{"d_model": 192, "d_mlp": 512, "vocab_size": 1024, "rope_base": 2870.0, "bias": "none", "lr_mult_qkv": 0.4, "final_lr_fraction": 0.0, "seq_len": 1024, "train_tokens": 178800000, "dataset": "wikipedia_en"}
MLP neurons of a small language model. Each row is named by its layer, matrix (gate and up: input weights; down: output weights) and neuron, and shows model dimensions 0-127. Each number is 128 + 24 x the weight over its row's rms, rounded and kept within 0 to 255. Numbers have three digits each. A neuron's up and down rows have the sign that makes its largest values positive.
After each neuron's rows, "fires on" lists the tokens most often at its 100 highest values on Wikipedia text that the model never trained on.

L4.gate221:101158116133118098085137146093115107153116093134096114136156139103121083084107148121187154121180135109110092148151166111135091165166090139136133126155117183110133154169146126117106113133148118117135118093148150124120133154121120150130154140112127069124054170111162146131130139153142132111090129108153100140127114102148173113143134127140128114159158112126117111155159151127116137120113
L4.up221:106127149109151107105089127137129090144134132148139119185146114139145114153125085106132112137150118156127124095144110160167169119118097144162155089159103131133118123136164104121084141140127086097135154116102135176124110133106127088095158098136122097134112136151192075118150127120166106121132134101114125142118121102138117154160099136130123146150120136129095155130127091091131107116120
L4.down221:137141133114135152149124173150139103099135140126174156131161090164144168144133056132141167114167162090128148131106110118135164142131076110169133121130156096144160155160148151129115075144134120133111121097120134104123128121126140102155156147140161125106162171093138135147145139125105152139154133117103145112108101072138133158105151095167188141104114128111130118143137118143085092118104
fires on: "ell", "her", "ar", "igh", "u"

L3.gate289:150129142123107148156114135126147124083166117129148140153187099099130104147156139128114146099108143135122131091122148131178123146110111117130125095129115048124131158117137083148121145128135123145093121148131167123145181114080136078131124121149150118107166147149135082137070136161139090126083141137123147112123136101116141151111147100111139120131139123133117141128138111138146154103088
L3.up289:122157114113151136096134098110152132098170132122115125135134180158130136132110130141099162103136109131097147173158114143150129106122133148100126149135138108146086172130107146109143137123170108138097147133117108134079148121146143091123133163150132142108179118105131138172143090183129123135139121156152121121105121136149139148164196180123143116109171159139149166155134131087162144172131
L3.down289:151118128145158158105137163133162157171148126106136136063145149122138186138140126113146129134172146121098147135145088132129087137137135159112110154091117130152139154153116168104115123156132129109160115128155093123133155124154160086149133136151113164133114168139106121103151148215141122099108133098145123155111083111103120112117152152129133153161109109111123104139126169134104123109122
fires on: " Sc", "1", "st", " sc", "t", "al"

L4.gate487:139107143132122155120160154098118104123114153136145160136125177135100159160091133109166118154141088148101102136181169145118145146175107165166116097152125164129161105134103134101129104150130147118138101133136109141137106128115086097139111151135145130123095102136120132165118089153143117128069149123135103115118110129134133142104136163099148187152125181123143099124135152141133102108126
L4.up487:134146115121161156093137158187098099163095120126131162118132140174151144141126104142128131117103126072125159133141114126151181138116123142131116156110170157131149169144137122076122094142151124106126146128087119091111105118115133107124146080112113117077112121159135126128106099131111126140081173130166077083116127103117118160100120126136112079120125164123130118144118157158129073149134
L4.down487:148137130151140139120119102142125117146081160181132121131083166105134137127135112135136136147145104153119139164115100114152132107153080129118128113121144138121119141184144105132152084135129123117116125116111133101148148153136146115135183083086104148109118170122154170119160129139092116066099127119122142124136086135156147155119133115132164137117128135118127094133163106159092108120151
fires on: "ell", "ear", "ar", "pr", "ash", "r"

L3.gate206:110128070123133166128094131123148126102120109144127106112172172118096134116142090141121135129140156136093146168122141156131110166149141125155102158144133115121131137155090119108141106156070148109113129160170161108144132145169123101098136092139073137106096146151183106167098153162114140127136135163114126138128173100133118128117128131075130154136129140119148183143121128177119113142120
L3.up206:095114123088126124134154117126116116045159106115117117157110132129140117109151090105102141113084172128146139099119117106178093138083188162094111146124107136113163143146092119143131116122107151093146130140113138108118193123116071100106127098144121099134093088114096131144158117147115124154094144141122136124114149089142160153116160126136190150117140139149141147117146076132155141107111
L3.down206:114105157095157123147127109114134157145119113112131137083105150114146126157110114094109146102105123134138137118136065138136106144108143132091137159093117098160123110161111122120114120129154111113136126122110143109112125134131112065143155150155100139135077140128173121097148133152109124132062112160155131132068143110148118129126174163078143125173088143090132138143097159137117148137096
fires on: " Sc", " sc", "c"

L3.gate3:133122110117145134118091119142132133121134150127100150105115156097101108119120122102089134117112109133087128185146138118142146124104158123116140134059104126108094122110106114181105160132126102143151101116155120133119123114129147161113113108130129118108147127113135183116138126134189164112100124136113091150103103147111163057146127173105141089117180103126132096118155095087081139158155
L3.up3:176073103120111091172126100131157121095159067094155104115110152110115144129099108132131116089086110133179143151170155143140146136124114124102165170112132135152112124093131135134110132142140125114142143106149111107142112122100133135134101141088143161151110138135081156141124136103128090120144140127134171105113123140109138116134150145150133123132163125124055128133128128121144136140073
L3.down3:101108136095157123159107143134139117138183138081143119109123148179103124143140122183120165120151117186137109121164129123144134127148131114100152109105105132155125152107138132126125151136162107148118154137125138168149073121124117132099079124140112124077130130138138133162127123101207161115145133123125148110090171164166124071151131114138137114105102122135133180123136084114102137138170
fires on: "ou", "ation", "u", "ame", "ch"

L4.gate19:078146127138134145145131134102126133125146130125145136180092167104118150114133128078178119144101113107106098120133132108129122124104101110128137107159126111144148117094102116148159122108144100093138117125117114155109106139152098170127151180082133123087185164125157102130119124143113140135109109162116130091130121117143096145121134109132133133151102112175099132129108138181127157103139
L4.up19:096088158193091135116157132118122100132135134099119118127145175151114099100130131122089106144126117113130135153129111082142106149107118126085101104167111105146094102121104112141133128087139128112129043120116115116131119147189138100174142121129121108088092140133140099108165122125119114136104073120157107133149111109128106147151152091146103101111124136117124116075104199173140132128117
L4.down19:138146153121166162143108186162088167152110098117135106120157119136158088124132130107112106142145102104139121105143115145161114127114129083106136129150111132116153182106158099127160143150141137071141149143102109117158111114112158141119092092119126158124136109120108152145124104148113095140126166148149088108132151086129127123112085126149142107138065091191138102077134112122130121148123
fires on: " co", " Co", "el", "ity", "k", "ublic"

L4.gate176:172119142134123147143130147132123152102159146097172102147094122131112145163067143121139159147141105136129166156164122142121111144115130093129146122109151149160107118106193111123151118153108140165121170153107125123174151111118188124157143126166145113128139126105148186148095154163171125146118163119084116144132099137113101131148139137144171128182104113141118154105114159167146104103162
L4.up176:129121118118125107178155144124156136123157185105144087110117098190094139125112127125155133112110131142142149142137114163117118177124083128135102093141133170083122089097161115143155136150169166165107140129111155119145112137131159181128130125122129099104147143110149143112128148165087149123149150129145102093148135150091101083121174101098168137160143160113114107118131138172125134098143
L4.down176:119158164131150136133149109132122127156097097179152138117130158132102096072115164128156181137184163120134138118127163149122175111204122140129128161154135152104145089137110099139125135094131178096137129112121130131156152151133088104122085151123149146099099099134121167108097124106082155121130117084154116120176111127139122138125142135130166120092093137130169138134158127139108113102115
fires on: "ent", "ar", "ab", "k", "ap", "if"

L4.gate498:139138136130074110148195150113130094107115134103141165145136111147095116119084098113152139111140128129128131135100144128181133132113134110178069119125113073156150121097125142138117083125151122108127130137115156139074137130150178149169113111119120124105140110110108115146162158143167165097100141146136152120120121152139127102097134142111156166112147152120139134179129168118127082157145
L4.up498:089152121101088083089103159125120148154111129147138129108160086138114128096109106123124111125097118122106148159080120135143119146158119144105091174071140137116132173160141131137118093107115088108137137136164129129074126109131120145154153118101126137075126090069115139112127145170142119122157099115162153133098122126132120125172131118135135134113147117126131160126097119097148119163116
L4.down498:149114161118129141112121136137107101112176110155115150108120143190123127146090140121116091170120143109147078170138174142121120150102125068133093132114133094131122091107166159150127155100091122138114153112117156126118134101158146120173144122105158133134152136157110142114128137139151115065155110151128138095111125122138120080136153120107154109067121130098114142138183111156111131151161
fires on: "o", "re", " pe", "ir", "ro"

L4.gate211:111159102157163108146113099126115114180134084136105111153134204167131087149070105134090097138097163120175122103091137124114169120079109147137128120125100126112133145172133163106099151138115106159115091129144094141104140117143131132113108140137139141112143141184145141137143134143137154153122132129154133149150101108111107093119178140143113149152109144132164163073109130117191124139072
L4.up211:137192149145116112090124112160085131112132151113143134129102117119114143131071118166050107104083149133151174143118116139104143117120091136104163094121094131150144098116141156135116109112119173105112158121129115113120095133124170126138096146141130119104061159139158197123101115129141123130145137130136133161127087098140114096139191111164150154121146137133123135080106121147125115127145
L4.down211:125058168112104090085112104149126143123151146137141137157143114093131137150132128146120094149150124104102134096146112123145116127087132141121142139154112112117114138139132133124123113123102162116116160144150112162138126119134130154129084133152105140121134120181103062107185131131093154135112134133114131092105131109157131134150126135124108123162108165137110122156117121177087113180129
fires on: "ish", "iv", "os", "ik", " g"

L4.gate467:129157154120095130112111149106122112113105092111133153085130120104146122142162123143141092162161150140093157149124119140130143133122152117119113140136118082117139102103145152149156106132117153109150117169105154119075155105136081134120081125161092113132102137150147183141095131166080151134138133165182119103155107152098075150154131103132112121111125139173107129117134175150155098127133
L4.up467:123162124095138157102135149149137168174135087164145131114171103120139134144120151123111169163144131149129131097134076113147088157146160091135145092129141151108098156167130113128115126143178176120136146143074097132098125102129103164125106140145151104107115134156160158124097128126134131146127143178137118121135089124136120104156107158125140140121120158127143117155110102157104104141134
L4.down467:146133133143137157130146124096160123123109116102125163167169089117103114142110152116169093117097102112110137140112131127094104090108139131094166148121124141077138088116120109135119104126084153108158141155132086155126134076141137158154146119133128125113114127085123095175107120138134096117081116192118133152122130119119125124132142109109131104083095125162164080139128148127169183098120
fires on: "at", "er", "oy", "her", "il"

L3.gate198:117107150152143141144143141104144104101123128081158131124096121130112166162103130122148184125136137148102134133150081123127120086146145092102090069140122122144176116148107122076138102110130144138122122160106144133087114143132103136143099092138112170122124097085133114183137166096119113110142090131162086115134132131141126156159151138149158085174164116144160158148152098122096161120141
L3.up198:092162125117129124159118123144139151097148137126113106128139129080144152120124135134132108124147088112148111120160136129093124108137119119098144133177131120149147096116142160143147115171114149159175093156126157121130155149129141125097104111171134124126118135116145154141112104159141098111123163103163141114120120136154119075113172156094192089154130109147129180114112133169084112135093
L3.down198:081170170140144132135132081165152095116123135137115124105132147131142189088162094083083163146177169117104149138105091163122129097106089079149144108140130177133151109113124122132113111103141166120102093134142091155155089097137144089127124125125113137118144161123144145103111121104107086122099105119140135127157177123158111130123137133127139125123131164165114124108129143110062166117124
fires on: "al", "g", " sc", "ob", "op", "e"

L3.gate30:119078140105125081144134135095131132109155218155129128114109116118100114139090136132115103151146147109118135119135117140160144111122125157134113161120135120176083166120177140095151135127132134128152108120085156147091138110158135091168094166125112108101118120140103127196109127138170113141115126094111098116156144124142139122122134108115102106145128134161184143139187104132131153133117
L3.up30:144173094111102122130135162125170109111163091117180129105127150065150139163105170150094143139136132110141129133109130132128108143119119139102136125122161106139125165107137154119135128165111119156156126100143125121156157100152124156129107111131148135123074118152104103099118129138123103130085132134140113059119141149111100146142116075135170076138127099150084089100162120168119127153107
L3.down30:127142109119108095122136150116148128116142130148146068122116118146113161095124170150170106177151177134138069109141117100127127155132111158109167111161118134135085070085138147155115154122114122130102122081168150113147129140103129146131166139100108109160147158155124130142085136107117074122105115129126157132078120174142151125113123141144119146112142168084083182124142080155096126134120
fires on: "al", "u"

L3.gate264:101085121110087150140165178136163101109101110149118097122150092125075103151099120126141136135142133177121144123119109141116125121107104099125084116130153152130147071119116145123132152089141111104099154115153131114133153121143135136111122124152165143151125132123122137115135163126168122178175122115169085120147116142140091131141153112108100090110117144169077133150138092158139131069131
L3.up264:107097131171139121120135114142164126151143099116139126167138144165085139125144109111117142092139107181138160152162105179140133104116106090130095098098130145140115161122129102131137122093106154145122128129133114133102132119134162112136129120081177154143129169087137127132105114137137123150111120137124114128084115161166086114116130147064178177122107144146114125139174115147147136105164
L3.down264:116107138165118167071088124114113125175127138084128123134126088116136135137070151101112121152148111152166114136141137118125123107110116132125146164127126133150135159130122091122158110142150151123123142121109098138109109132160133165102146069146064158137142139112140102144112111103102102144132172088129128111132114144156082086108124122107135134100131126160130110131147144158106130120177
fires on: "ou", "en", "ar", "ey", "ay", "ation"

L3.gate352:131113046140119098126114111135132140138127076123141152141115104077106146196120106139120136152128146110134142119133106133117096080073128148128114098129126082117151153087151154138112127094117137168143141106156099093152180134100142130137130118100151124156137123126117131130161133127166157131126157115154109122104156163153113174131150172144118113101147165150159149114143157134096171102144
L3.up352:120117151163113148108124128153128161170121071116175103122096083174137128116123110133149125107104126095141123133147156151133151082163135109148132106104148126134113109073149149118142151130124151146151103139167132145123107159098135105137115114103125134130129139148108119079166149123124091116135131125144142119125144162101144136112167145140159173158146127201132145115148129114105178068109
L3.down352:144142140146118125150123098168093149098184125140111143092123154118100115150185066116124117141136133129105142096154175135131141147120135092156140131106135105129108132133159098145149132155120154113124116118148115136113129118134153082100137067116140138136113144126127109116133135146095144149141135153088133149107121133096134078132129117113135160113168142138100111133139092124158120114136
fires on: "all", "am", "av", "ell", "h", "c"

L4.gate21:098123136115146141142152117148080178167151098111129136182147080090102131159100129147148223141113124110125077153126146136106133152111120130098097172119128116138131122130145107115130117132149063109111142089131098138094128101083129119111123141129146139160089134144165099126111130140153131137146115093121095119126123145078152143140107109146142162143147122131141139139134125123156135109142
L4.up21:129134151156113093136086109101122123131117123115160134114136130070098080128166136085127126141117128133094130146144099132125134135153095100188141157117129133103150138121149129089146176118128137085129148160190105136150149145140125102150151162124139133082135145107142147121148155155151115123118099112146084143151152152106162108120166129130072120132125128131099122140145153102161104128036
L4.down21:130101177105168132176143140121123089106184111103172122118108101127126108170152143150120104111095107119104175107169096104084128135156128132122154125119157159131123152158132109093126095084109118117147149091116116140110153107133122170139155093118090101131140160126138143140099164130118081112114100145148152122136128114118139167130152143144130133160148101141104125161091137107138105132160
fires on: "ur", "ess", "act", "a"

L3.gate147:143120118068108145122153188129143166130113139094143088159118150164121107150067135131115132142137131116112095113091152131118105105131108116159106091124161126142151128118143102136145132084172171131159149130077116156167137124168134111132067141129123104142130128125160082095139114176125118105101174123109127118151102115128127121129103137159119125104121135164140158113134119142123097118075
L3.up147:107096167113145134106136123130091220183102131124110158134147140136117138136117105116152103158105130113131144125158113086125125131126124124114153172089149110166118086072129097099141121146174120119097176119109154093110134142135113126141087099110130104158127158084130094148110123123127125104129118093110158124150104113085126134103092142141141131158131145144147109145141112108130125121100
L3.down147:115145120134116125064114126139139168146134120126136132146130130173118151126159137095163088152114126151103133111158134129083147140137124131151153156133143120090114062173125109155134135164165121119133157143128125149102115200122137135147116105100132141096089101168149169172115159113120179129173115118125127111139124166137171155101120166120139119142128133115115130091142115119110152080106
fires on: "ens", "ree", "ivers", "ve", "le"

L3.gate34:115125110080123138125131106131117133126112144106153178141148144158106111178129126153122121124090128115134143112110078132146115117087134112145138157095124103115131182136130126133099117090135093115121138097169138160108132109105147127113132156105128039102135138145169118126097139135131143117209100083103135161117100141117118086133151142103107105100101123157093129107128113152141152064139
L3.up34:126132141127134140163126099135127159093104071158106155126167091135087173100107149147140130125095119110189121129075111110128146149131127106132137140129132150159131146104127120094084114128100129162131079180155140150146129162155138122083132108133134129150170154112123107107142130157103119120121142106126170129163143069122155149171120144132130117111128124137137133130123117132103140116106
L3.down34:131125142157115088143146137145118087117118115142115158110139143163136135085140088120126128185112129127098114105093166156113158089134117158127118141145145115106144165135158146146126132140174150108098100095142149154090153151156146114139156112100058134077130138168146098153134145119128086073120084124111115098148136160143128116126097095160089107133118133163082134105120107120114110124151
fires on: "1", "ong"

L3.gate169:144103111139128126128093103147112099131149138135141115103103147116112135109133097130102096162166112163120159133148146171116140130096149130157118125156103124118092166088096122134142127143136107096120087057115154096128156155127117142154123105107124187122127142133155154108112139137170141133084129119121113131139092172166147136141119127150131129156167134186095158131110137176154100077136
L3.up169:147157096124133180113126157122108090121127126161105125115137165141090134128117145111111122148174129102128139136112145154097141143111141100147089117172159133120140136129165118123130135148129148121126130101124179127167137127091145141175152149123094149093074123141149124091134122106124110125149149117136097152132072149149117128134133147138175123160153145148103144127123131197105093120119
L3.down169:108105148129168157095145146091113124147147125134092153127150149133143139131095152123142136158155124100152081115175146101106133148129124120189103129102142149145136095078136117156105126136131114092150112121135141167111121140113123139118101168127109145097139127133159098157104140130098147133081112133134115160135099160084098119099140155126141089129177105131147167061084142129111108166112
fires on: "ill", "ven", "en", "all", "ub", "oth"

L3.gate326:117158114152143159104150134118166134079089103158156100123155116166136149101099122137126126075088148178201128154121134149127098123082162104114135180131110154152137147128125137111120173122126121154122142152133126138141152128092126137172124144171131144132156136112115151145162096146134163144164151136113164141115121124143122129165126122101115096177126132110139127112151146148128136115104
L3.up326:099085125138120101122092101100107131134100175108133141158104126124088117149124161098112156118130141141119160169138098099098134113145177130128095122157134123096171124094117135127154120107122123179133126156146131120118110150156125109098146133146090119122067163106100115088100162181111139080123113117104128126120167113092110120132151140125154144112137114175182138143097151163124153093080
L3.down326:124069113116133126139101093107135139097136141124123106137129133169137145105140140086141134086058149151135135179114119136115086090073138147097111113125108118141155157116133108132146131114110077155142110136146110126086093130106127071084147141116102111142140129119107128114094111176144144116113109138127142116100173162140161130152137129086114118090121102100099085133098179120142152143087
fires on: " sup", " sp", " sc", "I", "enc"

L4.gate78:152148092143123115127119148140145141148133154119155163115132144168120157119114171130118087158136181129108127123116112127131155135143159176137103028118112107113088162080092124162135149147106103133132116156159106112139154121127128093183127122113122178127105146096162149161110127129112118087127153110118134125138110159130111148112150130115130123090155140136128134063160083152147111075077
L4.up78:131098116122077118128106166129141122119150185098146127104103139114127162143126137146121096129158143099112106151115129146112155144078115122138108113137114085107142143064113104119105127125130135127152127148163125163135157144123151124115113136144128174142103125079136125148123126141138135100112183124087126144119155111124117148114154121142160118126137093173148163085114120102127162113109
L4.down78:132105145177141118148166118106157113147107103120137095111125154117120178122125159135108110146126113110154160146140174098080143076127148140145125147153139163107138104123157109119129133141153149164153160088156136103143092094143163109123167161080077162103180091155174123085145156116141146135130134120106117128064148112100098143104134137098123132111177119138150113166103132135135157180142
fires on: "ill", "ell", "ur", "h", "ton", " bu"

L3.gate444:127115114095131129123179122119142118074124155153107124132168121120110124124129120153139148132114104146147115114124119136136105104092085103112149091074186113130132162115110127121146094120145141153144123152128113142102161119140155146142094124099095115130110130101191135111096142163109113159158149086128114112123124109131132163142144121103146132124118105175117155128101120144129156151110
L3.up444:144177132114165113120111107130129148131115131143121186156165110158121150130141129165121097151112165112139082148135140151153175102137131121102170164096129102137156128141165144153099078124122115135125091126133117100123120116102143149109116142125121125177169183125119078165113147117120113148134136117158136135095129145129111140131073089113093101093183145122119139087135146112147091115128
L3.down444:138146127140155076112163128127126117094117078149142158104139165137078137109154139144103140150081116121129103121129138109134123113114119177131122101163148155151133122138133165157103099175127115088112131108172122136104104129093114089096094122090127107143136137115130094091139157127137146126122120119110129112185107115135149144086125125154112178122136129140122144091140129159124134112109
fires on: "ong", "ort", "oh", "iss", "it", "h"

L3.gate300:110118118136083125114139143131156098146135111097163115139103060142113084087123127178124146103157155101145148162161154139159131123111157115147148097136154132133163098141108074109114139105119132104147110139206127106165096129170138160158117115118110117134099113108125132139120134171160135130122126144147100122142123086126171095184108125115152117180165141110141108128149160109134145144103
L3.up300:123143126144095142132148128111117121121154176142149123151121114110129137131088109122115134138129140142109153161106167115129123132128138174140165078139144105152175148166139128113096174157089156066193064141123145131152149156128137096143106160116134105105121110125126141173112130121178168146108108122165142115120101094123134112171115116124165100147120140113134129151136191140123114127177
L3.down300:140179130129128152113125092129133115139061156115124123176130135131130151107090143130079144174162099117085174155138111122126137121121164152135125149173174142117152123159154124102083148110108136151132125122148118139119111147158128133129141147161123104142136168124108139110081150101128135138119125063165138149095172107140120131107140168115131148131112125147137130130161115143103134093163
fires on: "ar", "ap", "ag", "op"

L4.gate14:113145136120137158133133106155160079155123192131128108138160105136102072152098103101092118144153134186155162154128139107123120121109101078176118125126108134082107123163148074146105169118126075145132081138140108100144107100139145111153158137099106106144149124115131151092099125135138109143112140126145123142162124124099117136143175165122129125132118128128158113148158138149113139116176
L4.up14:128139103141151118147157134142156138118120174111133127191153157151095069118102102142113141132126132146174126143165153114131130107140158123157143114155113116076111123141110119122149117130109124135112074134111142141173107169138118076147120150138114132129123112112144149117121133113114076156138140087112172160130122127126155149112130162123172131088104089146122152154153159128079130138159
L4.down14:142136122145140115091111128111142114137107127128084097120140156133145124120142141135077132155164123086161101127194109118145080143144149158125149132141138151120126169139121113127108121173117102116157159161165134136101136131137119112101132134126133125145118119091149121139163122163060081108128127142136158147122189143115118138145166123122132092150164148131133195119166117126116136103156
fires on: "ar"

L3.gate88:093162140104136146140123087163128103146119189141109137147155128114107182122122139143096133169126101148068139172126142147118175167137124116127141146134093125119121167164104099176127145129091112137144106132119161113113155106134145114129156138132112134113124128144148200107103131072170136107100119141114080123111106150151132116134129119138110124138122144156139073117114134121139114108174
L3.up88:159131131110102121129149126147083108128134148130116110140183098102116160145124148167091130162140120141101162152145131118125134174099130141123142137190149142151104158111142116164114114095123104156133166092101131128125140101139155107116109075145111104121173109137120169115108159103166148095106086128132077107100096126150125151089148106137127164118129145116126087148168118130117134110161
L3.down88:134160175115151119167135110152131135150112109100152109120154106171135117130128152133145102088161160144136128141181102114155103123138124148079175129095124096125106097139136165108126133100140161081141179107111152155126140135166121115128144131139163154109109104144134133111132144159104137155115109140133174121097114192096082144142131117101094168147078164112146136103181116105108130142142
fires on: "K", "og", "ar", "ak", "C"

L4.gate124:146139119118135112143137082133104112103116145113159153160103119165084120093163169115129167129114129172089110177132149131125126131164152098150105133158117155152129099113133133116137084126081139139112128162115146144150152120104083177118140151155153125163134157154106152118119126174124161080140139119138150116083121137108086147130132113106119109147171129102141142122124184192120118087125
L4.up124:111153113169147149144129134104123140177160120124064101163100109138130117129081165127114143146125135129178152136146140070119142122152137100162131137165101118170098110134160143105130133200105152158103114150073140146091163099137102174148123124107132150139131107140144115138117151142094133163119178150103157155139115126102127138170122159129132132148104123104120111153156187149115078098144
L4.down124:128113131126115172146127152113128126141125116134102100176163130136110128099112158171122126115135100127148095146160131135134110143117182129129192128170138156125124112134107131145126138097135131146135109143190090140116166128111087153134136092105113137123131088094114117129100120118130133140163049148181105159087136127077160158129108111073108121127108146134096119172148126108166130140108
fires on: "ar", " War", "id", "ap", "ul"

L4.gate452:116098115153117168140121136090106157161118166121146126132124088100123176137149098128116149136131090105139117118124146145148097136118092129109105108072131103099120137134121080104077144143147152122130127169103120122122125115150126171115111146135140129174150105112123102127162116136160128144109126132148145137113127123075098120111135112139153117150110117148137136092133159121130099071178
L4.up452:145162110159130164166096147141127117112147114163139131133112129153117130119130106145153106104116111110122125113093122105137116145110091075145103114098085123115135182081107102107063170134101140113096145163137137174131144175142154131120166101169134078110127179114099132117116105175153106135128121143148109110170126139099072122133101055172104156130136107162111151105132104150123111104115
L4.down452:155144119136129117134130092088162139105128103109112110075122114121123094118109113102112134125121102133122108117143131135106160163137116169129082096145143172154118121133155134156091131133140137132128120125155090115149122111118105160174081114215136118143092106146131116123086145103133166124108106164149129114110194151172110145124138156129168165153143070098132138109132149148158103181120
fires on: "le", "t", " It", "'", "el", "bum"

L4.gate325:129121130128094151105062130117116111124130145168160173166130107160106143116108115104140125145183116152115107153125126148147133136135120136143118082107100088096121145110146133119195103121130101152121097167154101126085111143130130125139100135101146166126104161119162097161134123129145133144148144118148152093157090156113100160132123152101130135111109153112137120109143141131149140134096
L4.up325:131129107120136097096138152129136142154122124086098092141085109125095124110131112087131124092119081096162111124166119119128144121110109161145110114156190105137129164082131121125085111116140162137156101158154157150099117079128063104119118136098113133143141154074100147141136134146156104116077148152128186099159094134141102118169138130106134144096081155116107101142161119174122149162146
L4.down325:164121123102152101143167101132080119128145147143139140147129126128092088113082116181120103103179122105144124115144160169118125171124136135140101178115134134088134130147122096135133123102140127117128129178116146108112097138163149129136149040141115156117121129107095095118159143141157121142156127086162097172098159126140154092109125137129116117104139094115161128146129117117162102129128
fires on: "ou", "o", "al", "se", "ro", " te"

L3.gate400:131110131170116164152118127116121118156078144100116169135101115113130125157142157123124098123095081119152094125126145120106129125119181112140123167126110123127125180106096127126117123139142137145128136108160116134141136112125117135077077156167147130124113171127136139116079135192176122156120123134156106131147138120153110109109087110108165169145132141108159138137158165103126157129160
L3.up400:143137124115148120072103104096144147123126149099125103099141115130150163112140170167123091142119115135121109101151138112105099121121133117110127128127107174118087123125101135113119171157147130109111136136153136129141129112151128114101130149186141111144097110095073157138099131122127110169134141151185101119173154108162117151134101102096142114104122109136126180132142166097148164122105
L3.down400:175120149126142152085081113087097167109138125122102138116160133114124144121139158132123122105084055136143143143107124101143077161141134144141146103147130205113106151096091146134131096121141100100136146143167170128134118124142103143110143172164133140101122118156097056119135089154155119121138131187163111128098140124172118113133162127157153169140118130146136154123162140138098107163119
fires on: " F", " \"", "\n"

L3.gate49:097110150139137112113187133166177091156136110122123099135114113126113137140122130121123087089113133149096118135120088123092075124105092151131107141147106132119166091160068147128127170125172129143088167167122121159162111122144146148105129146187130121103100133111089134128119112101147156121151130129133153101102160125132146178165162140122146152151158096191121128132110103113111189098090
L3.up49:131091144153127142109135141143147145179180120142121113130168116127125146166133154130077131152108065126128110150118121110132141134104141104095178103083163170099142168101110122156137125088137112129123140096137160122111077150126122117112125148163085107092083155126107151126116084129116146101129115176133125127150132095115159130109140143166151123114158100113119167132153045171094120129135
L3.down49:137117109108089144138159164156092142087143148081128141113156099104085092146123131142142130148126163162109156161142178152119114120103104096151141114181146131101110148119101157158112094170132125132151122140140117142099181172137143145154136115167156133111131128138099130111115077159156160148107111117135123160126072125140103132135110137181117142123153143137117125118182135114144124133114
fires on: "ell", "ich", "ey", "ash", "e"

L3.gate404:145141103144117109164097117130152138143169122094158110134104123156115129161160123121123145133120131163131107098123187156125138082147168141088132164145151120121172191122128145099071113074110118153139122159142165138150150122079145086135150141112119104135159132128104089144128094136112095140104132157142116089120135144101153141144155114128126085172128145132138161107074094161109114124137
L3.up404:132166112125114107145093093129153129148119088113142155111105128167149116160179129145133130090173115146128121137099169129142130071141155141156154157158176093094168173115122148128071102085075132099133111141116173149135165130088138109143136110126117134120174135141125097138113094116128110126114121151155108101104134107132141147138127115114137111171149131130139174154086089155111153123101
L3.down404:202125119129131116093147111130143140143120087149135158110176109151129124119169138172135120110127158064140113127124134162162123105141136105136137149159133098124165156125106133150119131150120105072119115113120148168125097105124148081116125105112109124124164118135166106124094081083127126113110140126133148117089119131155107130117124090129137133128128146143114121148143107116123127146131
fires on: "1", " (1", "–1"

L3.gate135:088094122121132104122146144141141124132103098142135135085131080152163095124140170139150113159162151143142142152120138106149134135142184144073077152140114147129121148110112092075098113098153159147126114143112174114103149118112098122083129117136136118167105144135103170138082134140139121124146088143112091127120128126130126117102113115119126114112154148112135171122106076145212125069102
L3.up135:152154149124111118093102116176107139144172118161179166078131104166155136124142175139148130122133120107117107136112084148117117130178101125127141115162140148112150138113129107093116159155167138202139174138126116117128138128075144124112131093147153085154153178142114149153179103101164104099149126127141142110138150130115143148141151141148150151092126123122128150099159122151149135131102
L3.down135:131127133144142161115093146130158115128126140110136159130155144130153153135136176140154125144224135112134141144151142095137095132109133151144072082152097129141159095095141084130181149123119122144131131137107107137153150122132160130099094164131112138052084123161112107128134130143110158170144095141146133133089134145141094100119084157132147103117100135191121132126117100115117150149093
fires on: "il", "t", "el", "al", "er", "od"

L4.gate481:121108093100136172128157155138141136107074154139092148167095143089125162161100133145137109128124090150088147139125101174146108138128116115130148139123166151128102128115149154121138126125140142135172134151098140144106129105171138140140141140147111150168079110151131159118117156108129116124112170142135155112124149109106161128126085147106139118116125112125086093108180109111126114110104
L4.up481:152092090127117145124175099129066118120131110102106148092167122148109125141126134146127163158153124150147179144139148088161143157172113145147109156161126147128149104088075136122129109121113119120079157129146116121131127133111121117133103079125125079088169124154132056119155137121105169168087115176121101104110121105081099148123109119149110116123123112131105061093156142129128137138159
L4.down481:128160159137099155083128120097155132174120103180144097120084122101147129099130101124079128106118146129140108144116142140115106105142130149166127118135163143140141143150100125113149112134136135146133197133101122144156167116128095138167114110160118114139164105110128098089080141111119132156132121093137155075119122090142152126081111126154139140121107092140130130106092138085137111099118
fires on: "or", "en", "ent", "m", "end", "ap"